Weights of a small transformer language model: 17.3M parameters.
MLP neurons of a small language model. Each row is named by its layer, matrix (up: input weights) and neuron, and shows model dimensions 0-255. Each number is 128 + 24 x the weight over its row's rms, rounded and kept within 0 to 255. Numbers have three digits each.
After each neuron's rows, "fires on" lists the tokens most often at its 100 highest values on Wikipedia text that the model never trained on. A number after a token or word is its count.

L4.up62:126133154141099147145099127114170122118121136172080123132127146122173107139125126110119151101129127162120108147096105102090118132133169155143136135137106133099113117107148130089121113156138161150167133108155108151157132158114164113145099114102117137175119159134107150139109081130085126139199116136120120138141138158107079106126190119161127117123146145169136138128126137101105130146105153166125106112113147137162130150071101079131165121161135153107130157137114117131147135136135154138120092100139152136149122138122131095130110089154181104139129131171089123099132142148124149136084133144111103161132142096114144136088078187114135116122118066172155114148114116163140074113095115151144101150110132102132119112108176157108153143120121088136147143130170103151177114179118115
fires on: "s" 14, " very" 9, " un" 9, "ways" 7, "-" 7, " well" 7

L4.up1295:145138138115119142118159137110159121133079126096081096172128113127114124093111113138121178157130124157122119165079118159140126122134144138146149117109133136143123094146106138112105125094150105144161094078113174137123119162146181105126106140139146114120136121108136086137130164104132131111152141141104107125138107149140154099131091127141106134084131118114166127116155086111095136117124120075132132074166145109119163144087109201130116121106113136124080109128119144135135153121172111163122136110131156161083112130145113120173138092174151122145162136127178116143136153123158125089147127152125161148159098129133104151152086148129136125129148104160133107147105116102105137141125135145138138143157158150121096113102214146139127089139136093161108124089077132122176105161156152
fires on: " v" 17, " TV" 11, "oy" 9, "I" 5, "od" 4, "BC" 4

L4.up815:121136087109149078147118098141124106091155119163150144142117131127180137108121148086100141120146143145137152140142134142151133113104119098132093110144092109116102136132101139123137117135128109130142114094144153153116121141172145102167137131178122150133138116164130106123150131118075143118090141164101122112149121099123107083131155097144112093140108157129132183139100125095117117097108107055165112192130101133109099085099111114119052148115126085152133121112185104104165099127125117128117160144150156125131123112154121121106110132108093127139150113108158128149116159121159130121128133141145153115098121131142090099146149116161135133139059182147108136130150104160143128143159148138139144165158110134128114112145147163106141082112175099113171111102155119127093111085133088
fires on: "or" 26, " | " 8, "ac" 6, "add" 5, ") | " 5

L7.up115:150144156111109118132151123111131105140113110114143119118137143125132065121115122136142171124163126150096122126111126105121097132076169109178163110106109117108104149139148144117117124139110140123070119078093139132126099122132103147168119098144118089131164160124130140109189131099132090140139133155116093119151147131115083139146142113141052145122119139111162080112118135108117085083125150131123143146174123092123158090082125123138144173151152123153130142115151133117143156119146095149123117123110145116127158118143139128128141108148114146145134150160132142147126104155147119112104103129140101099133148115160170159090126093132181132115124144135147109117141113132167137115100191180114089145158142179132159174136106115176156064145083112145094145130128116092167145122104150
fires on: "or" 23, "al" 18, "ure" 17, "." 9, "ural" 6

L7.up5:093148118076167078136154133192147097159107127132122115130165161094107141142136186154131133137101130135126145131147107132131135081133129139127139087140109107109105084157143124111127110131171127139129176110138144105155149151110136137089141128143108131126140100141138096121135109075130108102137141111117140116166162133060158129144106129159065111126164112135188143133148135140115118129144145095149169093185155118104141089148163097149154153157121108132105167128138081124159142186123147166154108092126145134109160104152120138124183110142137142134155103119184084127152097118136112094116125138133094125099155074150147124135186128138134109130120100111114091122142100117101123118108139140141104142118097170151122153126123113153123151120135109140141108163124121152108115111142122
fires on: "." 41, "\"" 15, " m" 4

L7.up1063:153137143116143134112142116145132126144135118104083139117107167158131115088132162142134118141173100131125099142124115156164105140138112145142096126130157110162164097146143136112164126129109090175083135071164124090163084139168099113105157146180130158110127116112164162209145115082103117077128128135131163118143123167146147134131147149131095155105150153141164117138152125138132097094147107147116129157138111132150141141124126135155096112127156128151109126101093154107149108108105133100153160113093107118129132154129127141144069114079137112103167051154114134123136136116112108136118117121158144098148134097113151119155126154113107111110147148109125100121084134162153066159094087104100123105158137116155113130099149145099128089122123119105114129143168146123120172125096139
fires on: "s" 26, "ations" 12, "at" 8, "ed" 6, "ant" 4

L4.up1936:114130127129132173119169117121114126113120138121138094148132092130124123089107100082185166104107112173116143086137132129141089116128144067109139129122132167133135126117127133126156143126144138133083117122099167133118117111151109106167141134138140129113134130121118109131195082134155118174085092155123113162128154146137108108140104145134131137163120148144120114120088097177157090156103172111140133154100157160094119141151121106147108121101123094098107138136144120145122138104126077113131142164154110140102118155115085101099169109147153103157085121141099159090153151117151165169133163195129139152170161124109099155145152139157141135140135152116128127113153125117159092148135158118129122151146146137143178131150141084108141087125101102168154115119121123087119143099187118
fires on: "le" 12, "ur" 12, "p" 9, "el" 8, ": " 7, "ro" 6

L7.up1809:130148116148111130148115140118092137137067105082113102155166156123102126126087118107161110116166134124107139150095134095141072134115145166105075150120182142109106104116153116104102121137125090127138132111122145176126151142113145151129140154111116101124148144137134137133171108123078132085107113117130121172139145116134124114129151129163110117132134155097141155143116168145060129125143150139096162156091153109146123120092125155113135092116158112180092137137145161170131169101128140127135131180118145104097142131102124099181088140108157162099131117117117094073131100165122146125091142103152150082151096151147161137158094124122135135097117130136178129140106121135125102124164111132147132145157131159115085162099121172138114103133078095177118131144133124129151127145122121
fires on: ":" 19, "-" 13, ", the" 11, " in the" 9

L7.up522:119165137160151130105120138133111179142142095093161122111161134155189155106120135118148076195137117148127126134159118130126147159134144106129152151137127110156167127094108151099129119136148100141156101137092103152154123177166156147118161079122131113132131176089133142130136164135126137134115136154098131125118109159148125140134113155123080109114110120135109136120133122122126126160109137107120152072130153105128136116101086123121110128126066144151139098104161175149120078126132137116135137079106141124119137146098095117152147091098102126127194128127154127153160107138139129127119170132129153098085124116121132124104153134119143130182154124123133099146156175131111154154148134149141109160076087097129144124221112123119140129116113139102140173137118178121097160126139145
fires on: "w" 23, " H" 18, "h" 6, " M" 6, "ph" 4, "m" 4

L7.up861:157146127110171133088161111119118130127158137130110145098153139129120145125138164116160130156104163104177092092084082107161090129111111164124111095117129110126143109129127115144035119121118119143146129160122137123166103126102131123126123146113115131123103129151120132135131150116163139131164131083099142145168128154086124159081151183170107115133122114141132172079151133122102146160132170152154130127128135136137099129098130110179120153144144139133159119156083145101155131140136136154142147129175086131098089137101159114138166145115091124125119081171128171101110152155140094136097085090112112141135101119135112125134120125123159123129113127127059166126115137155117145090160137081149111111113106146083111113114114132101169111102101133109124096096109155132115124147112099
fires on: "\n" 17, "n" 16, "l" 9, "-w" 4, " There" 4, "-" 4

L7.up329:128142117114153120099150163131120104141147117109136106074113131162152135105123118148119144135119109136114150100123134120100119091146094082143103149134114150135093125110108122119132148143096168156100116121176123133112133161136144127149121114169157141144145111178136104162114130144088143111147111059117149147137054169095122103145165132138125129087128145145138096144094131144140144117108088123105168073081124180062166123110103111119138109123153102094086190112087184106143107104127113153112113134098098116118109162116146146142110140088116115114196129131098146144140121170106075139137140102148101129113098128136149093127137109122118127102105144135115145111139166113146160174114088129119105145145129116145162107158148128101114124112126098120130112139151122149134088107138107
fires on: " G" 18, " S" 12, "g" 11, " T" 10, " C" 7

L7.up1715:134166118199131109141115159098140159136132093129129115114134102115167153149184130107156158174135148130137145116123146128114141102139126154136150090131137139105086097150084123104095157113125172093188120149180133122139105120098123130128125145114128146142165104140109115101122115133120120107125119189162118127102103109144150136126091133167115136121126120110129147115127129085198110112144096135118108116140083101123120136107108128107143107155121141131165092132166152179165147123140065124130105088121100135127123169150105138142155166148129132139147087117079140110124113139123111128154121096148120123142110115153136119092109131085119157110113102158105128104130124161144127059107150122112144146146153151148100130175124087119140106190129163146108113162148160133091144160128090
fires on: " h" 47, "- S" 5, " s" 4, "- M" 4, " rem" 4

L4.up1755:133133103106145089135171144136135103124114164099134126113124142140136081114106084173141130115090148110159134139126112143138125128157127153139126119135075107125121115141089075161136139140136134138108168158141163104109145149155112090150107136141131131147135140162124097123139141129128100130112138176135127130122136139123119078137156094109105130133123146128120169177122165155139045227144131155120097151127169129133175145115123164115098093132137132127115103119158123085152127088129133130165123121078133152095157120139170149132114185100107113134173145117122150174165129140099143166108125131178095136136172134150101153132106158148114129084090161146138080129157113146163137099147135133114147141132118096131090133122133137080138134131138142141135121133090136125126117087151117
fires on: "n" 30, " University of" 9, "id" 9, " of" 5, "it" 5, "; " 4

L7.up1882:120108142112075111165114096194130135147116170166120148131118143150113108156109131155122125141148132133145098117107101157191108139068151154147091147154108115111101192088137132094109133106117149133138098135125110082147119114139125164103116082121107099133149140144084112149092113101103145115084128164165137123107132138097157083111119109138138139161137144161128146112101117104141095110163134121098132099087133157088092127120137093142098122081121125085097144160144090129173127133154103148149101119110123154151113084123132165132141143154133142119120125132120125080159131105109154169123161124168146164122150157110118167147126154145118150102107086121137150146132156147128137097120124157133098150117119096130143143109141151150122150129043096116144148113139133134124111126169139
fires on: "ed" 93, "f" 4

L4.up206:135119128139121127149115129114131108110113120133116106136138124135089124109144097114105086189129144092159120135098113134156159133089215135114132103173099149163143143090155132094068113115096148095135101163184139136133125124135105180197136119121149132098132081098140152147139102146143126150096119136154122071094119120127124169094154100118148119152145123142148093177124139147141144121107103118138144146148131138190108114169154154121160100120127119138123117116147170123135139125116175121119124106135107126128129097131148123114137121140096095091141115199133145137126139120140101151147108088128110138144123153089151119146120178118103151108118134085161129124131144097114104124114130105120149122098122156114157116113124094109148136093119194139156096165086154123154156122126151
fires on: " or" 25, " and" 23, "(" 9, "ed and" 7, " that" 4

L4.up1411:165101185106165096088145104099128162141131112122105151132082137103105111120099120152164095132112100136143148106099115138097084093159132105148096131134096088110110112150168130126168095124142162148138109131098161116133166100129117139112125121214085111145105138185139169134130153099148117108111115142127115116141105133111122109157104126171105153190109107140136125155109138144112117147131137137127133106116103102147143139108125141154129100142117151119121131128104065204131155131135107130123114101128137148130135144131148122150128124121090133157104140079129143148127128134081170114092130099105144160142168116162124138115130134149125114146122156121099115123175109178186148106132095139111084134108172089114097157141173091130144146155142104142155118121111114101128120125100135
fires on: ":" 39, "′" 19, " due" 4, " circ" 4, " before" 4

L7.up714:124146162119161104133126177121171154103161121152102109133141098091131157087099148096133148166128149130100134101147067163141157114123121135102074085130173170108158101114166114141109156078124099119119101105104142116089105147106122129107136133141143102104170100062110146135097120091173154081136115130118132094088129123154135118180112128136105125104137096105157103126152092129127113148135116122104148138110155153123154171087113147125099136161120120130123106157158101106051152139137128123135128115124136141150137120065139148141119163132145135135092100129120138116149115107136072084137095106155111127156135132112155161169129118133129094148154169142161113103148122142093137099106140111157086108166115132124103132138137158114148117122115155128093127131131131152125102129100129
fires on: " m" 45, " v" 15, " ab" 14

L4.up1058:115109171124090126160134096131112091152110180124088084146154112143107123167141123159122106194142132114157102142130097143198099134116155162178143128112120148157139157119113121108152126134120149116134132091115105165146132134119143176100127061146120147141145110153105114133123133116121122117129113138157112125173105098100126119088149146124118118124153128124159148102122132155129105142083105104113151131125123132149144141138088136192131123119059145141114130116126148126125118126140159117088134131169089113108096143132151156166146157171135169102132141158159112123135142144092122119138150158101133136162099106052141149169114166094131127125094133098123113152123127100109136138160126160088146113081076147178133142110114154145116159126110123129117116109121091121139130179150129
fires on: "ed" 54, " see" 9, "." 5, " help" 4, " interest" 4

L4.up1547:154098165137119110102096088123146083115175128117128132120155119122132083124123125159122121114088129115138140138127097124088162165101156150125137149129162122130130126129145132138129172112115126117115143116154107153079135123144114136148127135137127150140162123097057164117116092138139115146130098145169123116131136114160139131112134131138119154133155113103149178128128156137145120140117194121170118149125136118162128114153087139121118104135164139150154148129122116094131140111143146126151143181142136109137083124085176113134095151160130131103089099132098119137159127132161138129135140072152082082146123121106165119102146119134115120079169103108130189140107105142123128143136103136026141125159106143101140108155122122091193122154115166143162114165116147124125163092136160
fires on: " is" 20, " and" 20, "it" 10, "ed and" 6

L4.up1092:149121198142114158122143120106191148124093157089148133157120170116131143086089169111127123122115078154128187137152134156142149163104135142106103147144134102131148116154143141085154113118125150151169110148124090116127125136092153135183171133132107099108125101149133138115147118154142098186139129144154116163170135124140098077138129146125122153191191143123141156117134154108152064150122140148118082124174141129141128151135131128116076118133118106122134124103131144101101118141109088114140129113108105134120077112148142072141129107147134101131129137107129125118146083089093139143144089117127132113095148139116163128137128145142136109126118128140128113104142128133132150184122112115122115130202122126080104117144154127089156125122092121146109127129128148154144139101172142
fires on: "er" 39, "ing" 19, "s" 13, "ation" 6, " footballer" 6, ")" 4

L7.up1512:145090158151145153121128117158122145121130137111138171116160089133163116119115108128129151127115131103106123150061138182156120165116093157139165150119130141182138091157124137118125126104153156114120107114110144108171139176117142073137130162136131149135108134126110095130115099103112125136125079115142092123113149153117138080126112125092132126130112115165161095105109122137133151104144158119136141186107115102124082145113090132179111170151086131129098115122089117198097146089087119127142106147107123111114165120094198118156106137110132139144148155095109085153133120101139111095147099132110156116159128097127145155130109157105150108112112120127146151136119114122098142133125080131089127150166141173137157132125107109142073104113175135163109126154121131124130146143093159
fires on: "1" 25, " he" 13, " " 7, "-" 7, "2" 6, " | " 6

L4.up561:085121133095051103124142087121130110083165115107143136178159138126105102155106138146105111135135097098147123123078100118142114137129147106138141117141158139099098147152150116096122094146134137108140172080117142115134114157125124130163141150157136099125159095144116117136118121104153095152078127140124127126110108118166109080123144131164159133090134102118134117104113120092142098136131117137109097118172118131137109141107132139151155095131140114128144087174112200074132140167113126118131121075098150120166090144157117089137174157128123126113123144172110122130152122151148148154178120116174143064116119137123171118120063129096131157092127113130166155104115123122124162154098097091132097120140125107138109143131134116135153135108148131148141120171142106137106133155166121
fires on: "es" 30, " ex" 30, " cons" 17, "pt" 8

L4.up272:153075123124113075129195148158122070131128113143136126090139122139134108137137148100107099115100126125148146141173129071133128140102092147122105128123108168134167119154123150087126095136115163142106112146135112120159100172109121071126112098135170154127188132134131095118182115123118091127153146102135183166153142125129104120113151136138150123140105106139132131124113128147101107122138103109115098138159144127096131157145124115118142155171150126122133142140108110136079133117117124155105148097136100108105156150139179085165142148095122092110153091116117147077137096141118156110112130135094109088127131102129138142141145125129149119125122158129101113136118148117165111136181140091084076151133123143146183168145143109106114174121115123107138140111145160184153080110117128
fires on: "\"" 34, "." 14, ")" 8, " B" 5, " L" 5, " N" 4

L7.up1762:128140141177099142098139147147134077157089109123105110094134142126137132133086156141151166150122089129139145109147074116125110132128103094176133100142098139103132162175109105174122096157112152086155131128101118153110132154132090163151076138116140107137159122110166103087163113109115133138082120117139096167089134160133124121090127098137133150133180100119177141117119123085142072109139099095127123115116156111077114177104134092141096110180153145166121127148142127124133131144135117118123153105154151146129157163141113130175129144156101114083143111130180086177137140153122146100123083117095144112136161143154144125128147120083108137125107113112125113123119119114110119103120112124148109126148161156160141133106121107117170106122148152157153144147158131083123136118104124
fires on: " S" 24, "es" 10, " s" 6, ": S" 6, "ons" 5

L4.up2005:123131127172119118133119115138092134120125134123142094135082147114102132131104153163112096137075143095135158112148092155088091141116103125138098125134143108111151115132122127132132139128160137122170131122095142118119111101126128131129133133119161083103136165146146150123143109128118148116128087142118212128158161133118114136105132129154156125133160095157094100104095141169126092146159131134156103117133172110129141133126091080106115151139174155103113133128094140138149078113149162111159094142133108099102103102125125115130129127181090140134099129108149168161112179181153174108133141106141177092083102094145094126153105129138156159114142118099125123115113125131131107137112114131167105224120178151136140121131138134082111105135130115144122087160141141156138150132157162
fires on: " pro" 23, " p" 20, " ro" 9, " Pro" 9, " bro" 8, " Co" 7

L7.up690:124129108127113129122136110115100105106151155129095139102154126085153112098135098093136090122121152135120164117099115135106129149134116143120109112138121136122119149124120159120125166133132134129160124162125110086110124115119165156121124137157099119128107129091150150193106137123137108138117121172142096126072105115134152119119139163137117170148043080078144107130102079139064156149127113141108160130134146106154165105125098130119164111113110160149149144114119207158124135154163095122195137123136105149160143121149128144134136134154127137156146106106117083161077151118109114139143138110078140152138148116130103132118144134128133164157159180160156085152142100112142112126082140144111102137116148129098123149127134136123159152127115189076125162123106140131118174124124111
fires on: "′" 29, "an" 7, "n" 5, "iy" 4, ":" 4, "ah" 4

L4.up1907:128141128137139130152183146085116129110084128122105124162105122138118143072146107139132161163098117129078127143146119130156125109103125157153169120145166124116103128111134134129098189124079104106109119080108189115160133120172128108130149103105134180112109114176121130118098095135129132127106144122156151099133109095103121096147161119105087090133118127172121125120095139115126146123130149133156121143144130115180113064144115124149085145125155138100134084114124096116154103101129084121139147081106120119147159124155137114138114157149148126109150161155146102167103163120095177085126149133168134132165115154159104100150138120133139178104162115124116160118096117091143109104132091125114112114154096096107140115149141163131174135079159105122163130139124138144120103141144143
fires on: "ab" 18, "p" 14, "ch" 8, "ent" 5, "ph" 5, "9" 5

L4.up19:143162139149101159133113131103142152130126192088130102152119132119142129106102129125176145127117090098169119140131111105134087150147144156162115094185148121134094127134138135143104141083128164158116106102137143100143124070129088119118161118093155131177142101160111080138123149143098144079144083109108151129123116126145114106123111104104109109082155108169167147143089100143131151182150126132175143153140166108120164127117142107125082096112134096147100084108132124140142101124107134126130124121134135130133146127139113108151104135130102105158100120124189138106156145162149089086126138138117114112140177144115106114152115173135124123130158104111086159119131130120141157167168130162155130175158147120140118157123104089070136126165127163147101096139099129130112126119148125
fires on: " pro" 20, " Pro" 8, " reb" 8, " we" 6, " test" 6, " rev" 5

L4.up1052:125115154141139159120122150122163153109120145139123168148100144140099136125131122117092129114083080205165129108122121134100126109104156147162119118091088131114145115094128102166097110155127135134159139079138125100120152104137155141128159139108124092102089120113154107178163080140117162147101151113160100126123134147123125162157131153083136095133107136118129141115129134131121118138133115080110127141127112116112138128118097113146117114153145107098093180130090151143115126141131150101152140093091128109133093110141138097123153111119130136119103118108091106137141109137145118134112113095139107172129085120132126097109131190143099110104123134169095146120130163197160110141096083115105112129205102164153126110131152160150163127153071100104155086151155111128135154126099157
fires on: "s" 96

L7.up162:071090111084156144141127140122160093136108117134144122138147166118161155128096123155138111150127153152106130132093127150097152115055166161118097080121161112142087104156126124166102122113155118143102168113119107146147126140160125108152147106118152106151117174109186138137200137141105112137141124098144119091133114132121154118114092118142121138126147177175128126150093142145141154126122132130139132117114156105137096141150144115095176133146151130143107136083165158156166121110155094127144126104135125121159137077109110134123127131081126132145142063110119116112147149145150162122138126105141141116143140118120110165157125104111116148157158074110106125164103116127113086114122165120140118137148125130101097174099126117126111117182062138151141125124119100097146144171089153
fires on: " r" 34, "le" 11, "un" 4, " R" 4, "h" 4, "ad" 4

L4.up518:105118133121178106112117123117157138103146132115137166112088140109125128115163129082166146151116151116148126147150169140119141171129141173169107138107195133157148136160128096127092126120150124120126154138109138111164129087137092125138188132144108136143138154119136187098142168105140117137133115156130168068118125081144129099149126095150117154139100138112173094117158084157165149139153124140147115103109152147111104144176105133130132144160140111105157123136135086135165128104148169143127134116120116156129126088117125124133150133109107125096124117084184140128122130134144152140154125126103143145173099112141159143111101079113166144100126140093175097111087126111134140114114114119146128129084156141089146091118143134159080168109150140185153102104103102125155136154132153
fires on: " " 20, "our" 16, " dec" 12, "c" 9, " | " 8, " rec" 7

L7.up448:058108164124154080138091110118131096127132098192139125139098122122160114136124139114147126113104188124130135117123123140111132193093123098172130162126127126119093119119134131113101109121121094128127166090069122131176108144138111131154148135118122116068128095115115140115136117122141133105099138156090142104139152178152048136170166135150144151136123167124152152093118136145088116139109134124127161098182117106149113099142126137156121110166124121137145174152146091089151152124095095130153132152118134147149087116109140085112130168130119074101105090094149127121138109139107136130128112095129157163158127078106137102137141121136109141119148136167096095124120149150156121159125128094120175147099129120144142136142131127085117121134128134127126086104152144123136110135103096
fires on: " | " 58, " " 8, "\n" 4

L4.up1606:113100127169137120153136125109100103145107132166160124125091141125113091152162112142113124114087137135163141118100126138146149111103126134129125140110176138162145097148099141111090189157100101105109134112109163119161114146168151092084143105158142088128158109125116155119126124153126096142129137135090166117138147126106099142087130116172118129094140122145144126115117150072089150124098113095132098167113143142158152111142120110088124153147108101110164121120098152121120155097140137162115151104108128140067107172119127129111119129133133084062155112112126134105128140069092119128140127101107149117158121138113102097133136118097175157144119122110127111086137130149179141137116135132058163118180129122142142160114146138106095158164115102134181122086135099160143133145164107
fires on: " | " 30, "0" 10, "5" 9, "2" 7, "8" 5

L7.up1327:089121134139114140115106104135085158123161136186139146097137124121147124161133152127140127114135151129126159106123117079142113143141127092103135120094078130155143090176141106114141124136140055113094120128152076151127155099127103137123151127144156162157109167169083108122137129142136117129149145120151180159074156121163105145089115119101088099144109135111125085133158096103091151119124129077106145101109119172125163127148109128132123121143150175148119141098156129113153109098158161113121124128095113085134144146143133143132160105138138118138135105090105158138107114112089113145092128135163136131109118134082072121167116170169118148135097122136142136138156119160095137099139113105137120146103134133117102136159143126125139186145067146106134165114110120100155132184145113
fires on: "r" 26, " | " 12, "em" 5, "tr" 4, "ir" 4, "'" 4

L4.up675:132122101169103131133127153118101172116113130137114082109164130141103138121165138121159138157109146156120086125101166134155152185134101144136125134114131103146148153141130119161132148102097120109118139152110097137123107096165091156088183107132150110107153145151150138144082150097118086127090137129143181105154087076147081116140124152116127099125110160107127136080135135128145134121137072157120113118170181132088146165113113137121129123167099111151119144111149150149115141103138106134113140136084102110161161166120144149184079107133142131160147105118145151110142114076137122121149128134125127135124146146130110185128072127123150148122153139112127082133117181137105128124095103129105112149099125152108126128085111144123129092111144095138152108152170156137140187135124152
fires on: " M" 50, " H" 18, " W" 14, "am" 4

L4.up1214:105098119157089153155128145115135120138181100123129127142118161135143148155115086131095119140131139089133137115118124112135180101130104130100135085151167091107114104047115158134120146160122123128121167098164141120133167153150127139131154108180113154103130120094122112127147141112153137122123129125119115151122105157140123137171135105094143148185102161171156122115124080140105131164128119143156147113136087123157128094125150115158099142163137135124135154139179097193139150156122122122108146145159182142135119096156098118059103140118144135151111118092126141117142095122174099145141117151163125144118194127096136119115139170127140156169131132099122132132129122174084144157102124124138134123131105171124103120097129103110110137118107160159118067122107132154142109116089142
fires on: " | " 47, " en" 13, " " 9, " adv" 5

L7.up1899:134114114081099170100160108122135115126134127120096105128142131136090144175113144090114110113154097122127127129139128165118089112116152156107138084101130155120138101141133131093162124129105137093134131105133122103114101139131138135136054116144131081135133145080121130135147122097128104166099148123178091101116143122126143145120123092133140138092110110132161136087126149136119119106128154193149102136124127122073143166135105125173162148121141115123181144169130140114145120144148078143158157110120098121123145149132104162158136188139156149112106136161152137133119102150116161127174109179123129132187142156112119130180153147136112168144110107115110124164164093115134140113123155132086119105146071130126152103141133139119180168118097120153177137089135111105158100124163139
fires on: ":" 15, "." 14, "′" 14, "an" 5, "al" 5

L7.up1793:116153137127113127145151138105116100154146137137108117126160100150127110116136109109111090109164099149137110126064111112088129106068155129105141150130119148157136107145140084171107180116093102050124193114107138103147167119087146167147108094113134095143112119134135118134131097151132083105112144180158137117146086113142146148103119160128142120113130096139145120134125153149132111090100121118137107116120139105126071150166104135143150118143159128122152137139150095131142143122117132135118112112140148111160129118147117117138155151121153151085121161088089098085133175144121167088159095105139145153107127167128100158114110068114119134139108141124146097146112072168144120115148166138101130104132110103140149123155109156128166186121123109093112091124134147096130149112163126
fires on: "." 14, "\n" 14, ":" 11, "an" 8, "-" 6, "\n\n" 4

L4.up1100:149140149130128108143142083088150124145138110129114137098145155162134124125099184143147153077123109176176160129102142078147120136132097139116105130113132144105118132135125098148146116135129108108127119135120106107146116098180121162153154139109105114150113118092120130154139118156093158142140128147176133111135125139085133172103138136130134123143128140099168104134116118143104102175118118149098132086160110082135195167109171131162091149186117137131112112130120126117147138100139072118115113127114165076119131106161136128130152095109171125157157136146131153124140163144122122163126071089127088107168151136136147134137123147117113146111142152096109132094145109126134138127128130173127136143132176116158172124143073106150135154109163101126098154149141141091132064109076129
fires on: "al" 23, "es" 14, "el" 7, "ons" 6, "yn" 6

L7.up1301:129096073080129162109107121098131105183163137107102196149133150128137141110117150128163150116152086133110126111121118138160121132131156183142095102106120119121168118142082094099131146117137125126118091127106135122140175154115143209129142167139136153134153148121096105115136104155097176086140148120166128147131173121166121087144105130097128081133084120122180128148110142119136165105150129115087125141143134129125137139109133166152133141117126082163081109146157140151132094114158143122169116113080139132138114116122151117122159144116157102147112113104132114139147107112137128113160112154156128132151139109072123154091110094108132109094148125119110125121160140116099131157123144100131081147136108103135122144122121113141075154158085143108155149144129111159153152174114157
fires on: "ir" 21, "'" 17, "-" 10, "/" 6, "–" 5

L4.up1737:103146147129134100150140158167100094150093133109122110178070151158093135120093137145141141107111149140149092138117087096119155123137150170126128113152146125136116152131121144136149165120116097059103116117105136080179122123132127161185112147143116099149136122150122125107152134117153120127111145153146147133109118100148133105111115109125125137109107111155144118151095116106162084165062084151127138120103148060161122167126104129143089138111164128144107125096134126115135111148127143120133102169096128119122145133119117103138103136117127108133116151108107084139124140095087184135177148109181094110117098100126083129107134105163109102097130139111104107114139116086133097140124137125185134134125129125169143156098144111115164149116107126156075152156122147149129160070123132
fires on: " other" 29, " pro" 14, " Other" 10, " ro" 6, " dep" 5

L4.up794:128116169134150140109106127116151124154109132154137106118138150155163131084113110115109145155114109152136154119085106078178170150110146131131112102132092141129129129135124133134149115151114143158172119093138085126159131110131100075140149151107149106127104109119140115133162149129082144118134163114142099136151127146132134085096107132121132096161096124117142106121066044135136145122081113081116118068112130121146153117103138115106118124160120101128099124117098175136127123112159142132130128111106120120067137105129104173087141197098078158125175125104172122154123162069129161111141123126126123124125092120110098157113161131128108106124115175104139102117120129112099117088090156138148125127143143126090133116097134125117117121111118076139100111177142143137120158158120116
fires on: " r" 33, " surr" 13, " R" 11, " sp" 7, " vol" 7, " pr" 5

L4.up1877:131128075129154149084129135139134107141141103103133118150163103136109092154117130117164123098145117139062133144077086124175127117114106140100155138114119137119120095145052117130082128153110110109117099150141133121138146098112106145112150159167119124138110131097116117121167151121142103136130121204135141104135096121123136159135119123113136115129074142160101144161108079135077117137139139137111112146173133169135131151108131103124162115168155100113113118114159105126137132057120070166149137137173111138132111157131128127139121086153084166118148141122141160104138138133125147127168120123142124092138103111103128109108098132152176118134148194089116125079143164121160086181128123129146129121142122156116115153117112107144114142158115107140146114138136134092153150166153116
fires on: " T" 30, ":" 19, " | T" 8, "#" 6, ": " 4

L4.up1702:136128124133100109130145112178087119123058115135149108136092100145105114149106140155166119148154147110182068073107064149153152124140139130144144127106161122119071190100155142121136111146124130135090141103118109065134102165118156139142120128153126139091110168119125115134148106094146124155110153159104123137142137128126134092183135146174130108151115102105153101122124088116123154103137117131111121147109134116145116124097198107097101123124149148173159117133120096156136169136111141134138121062130131097169145148096104139121161152097127074156121109138153118089136129110121117130150110106150144153109090159141110108151106103106138116119154131091135133115116115146121148129120156102086102139114150130154160101086178116092125108140132132136131123143131136157138110129098131
fires on: " rel" 14, " rem" 13, "ed" 11, " g" 7, " conn" 6, " ob" 5

L4.up395:116098095119141125090169145147147134155130154132150163136110122126100085143120159135136152156076164112163090129135131134123106144134086142150128142123118113076112114129138134154118111137121083138119137114137086109102140133151136128130102180102133157102147111158077151164154109110134100137135118152127174140100105153098108107137102133143113124152139121119081161097163164127149122129129172096148141093082142130119132077108125151187142140145119143125135121157127119147156102115119122151144077142090139069140125117121195133125144142096145133116127129143175147134168148110112163112112174080174098139139081188149094157125105153163121125113139130116138083109119114084111103096158144095117129099147135186125101112125111143111116131147080114110123120141134115137114111132118159
fires on: "e" 29, "anc" 20, "i" 11, "ed" 9, "ert" 8, "ant" 6

L7.up1010:123136169141099113125098124145120089149158132114140144106162178091113049152148146155176045145177097123152154140106089098107138137081147111167135152129106072125114133078113105104124136118138143121119135157102112141167106118101121130128133131124135124108128113159140144113147130119105087105147142099135139120111100111120093139131129098107124160107117090104124145150091147113169136072156148137126159111139151113138135108086152115151117161111106125154155099131169157118153135152122135130136097171151127115100143079164131134131110134122109107086114175103136181172116103148123172134075154110150122124120119107135089100150126099148119126126138128104113144125154159115158163108109099110124158115161145156163121145112130152092128122113159142125101163097097122142106140143109122
fires on: "er" 30, "it" 14, "ing" 9, "an" 8, "or" 6, "om" 5

L4.up434:108116116150129159094125124105153144142137109137115127133107151136114120131114159150108095087151095100159136137111146108066101137138146166101133116148097106137127093145106087161090148146079181149094184125121134158168128170130126122165140105148144128156120151098123117115107164119155137152135152108110086111131135157127113145109138097142125110145105123067160103109111131112121133120104140128173106138098130155125077119140134139164140118148120095120131147119087139179143130108121133121121093146108101119142163094173128098150155081138161093125150140124148128132125123102101143157139137108123109136114151116144138099074105171102115160160093150139157148129161079131074104140116138140168131116164196154169177099104136112113169112141139116126143104136130115142102119147114083
fires on: " pro" 23, " st" 21, " tri" 8, " prop" 7, "ter" 6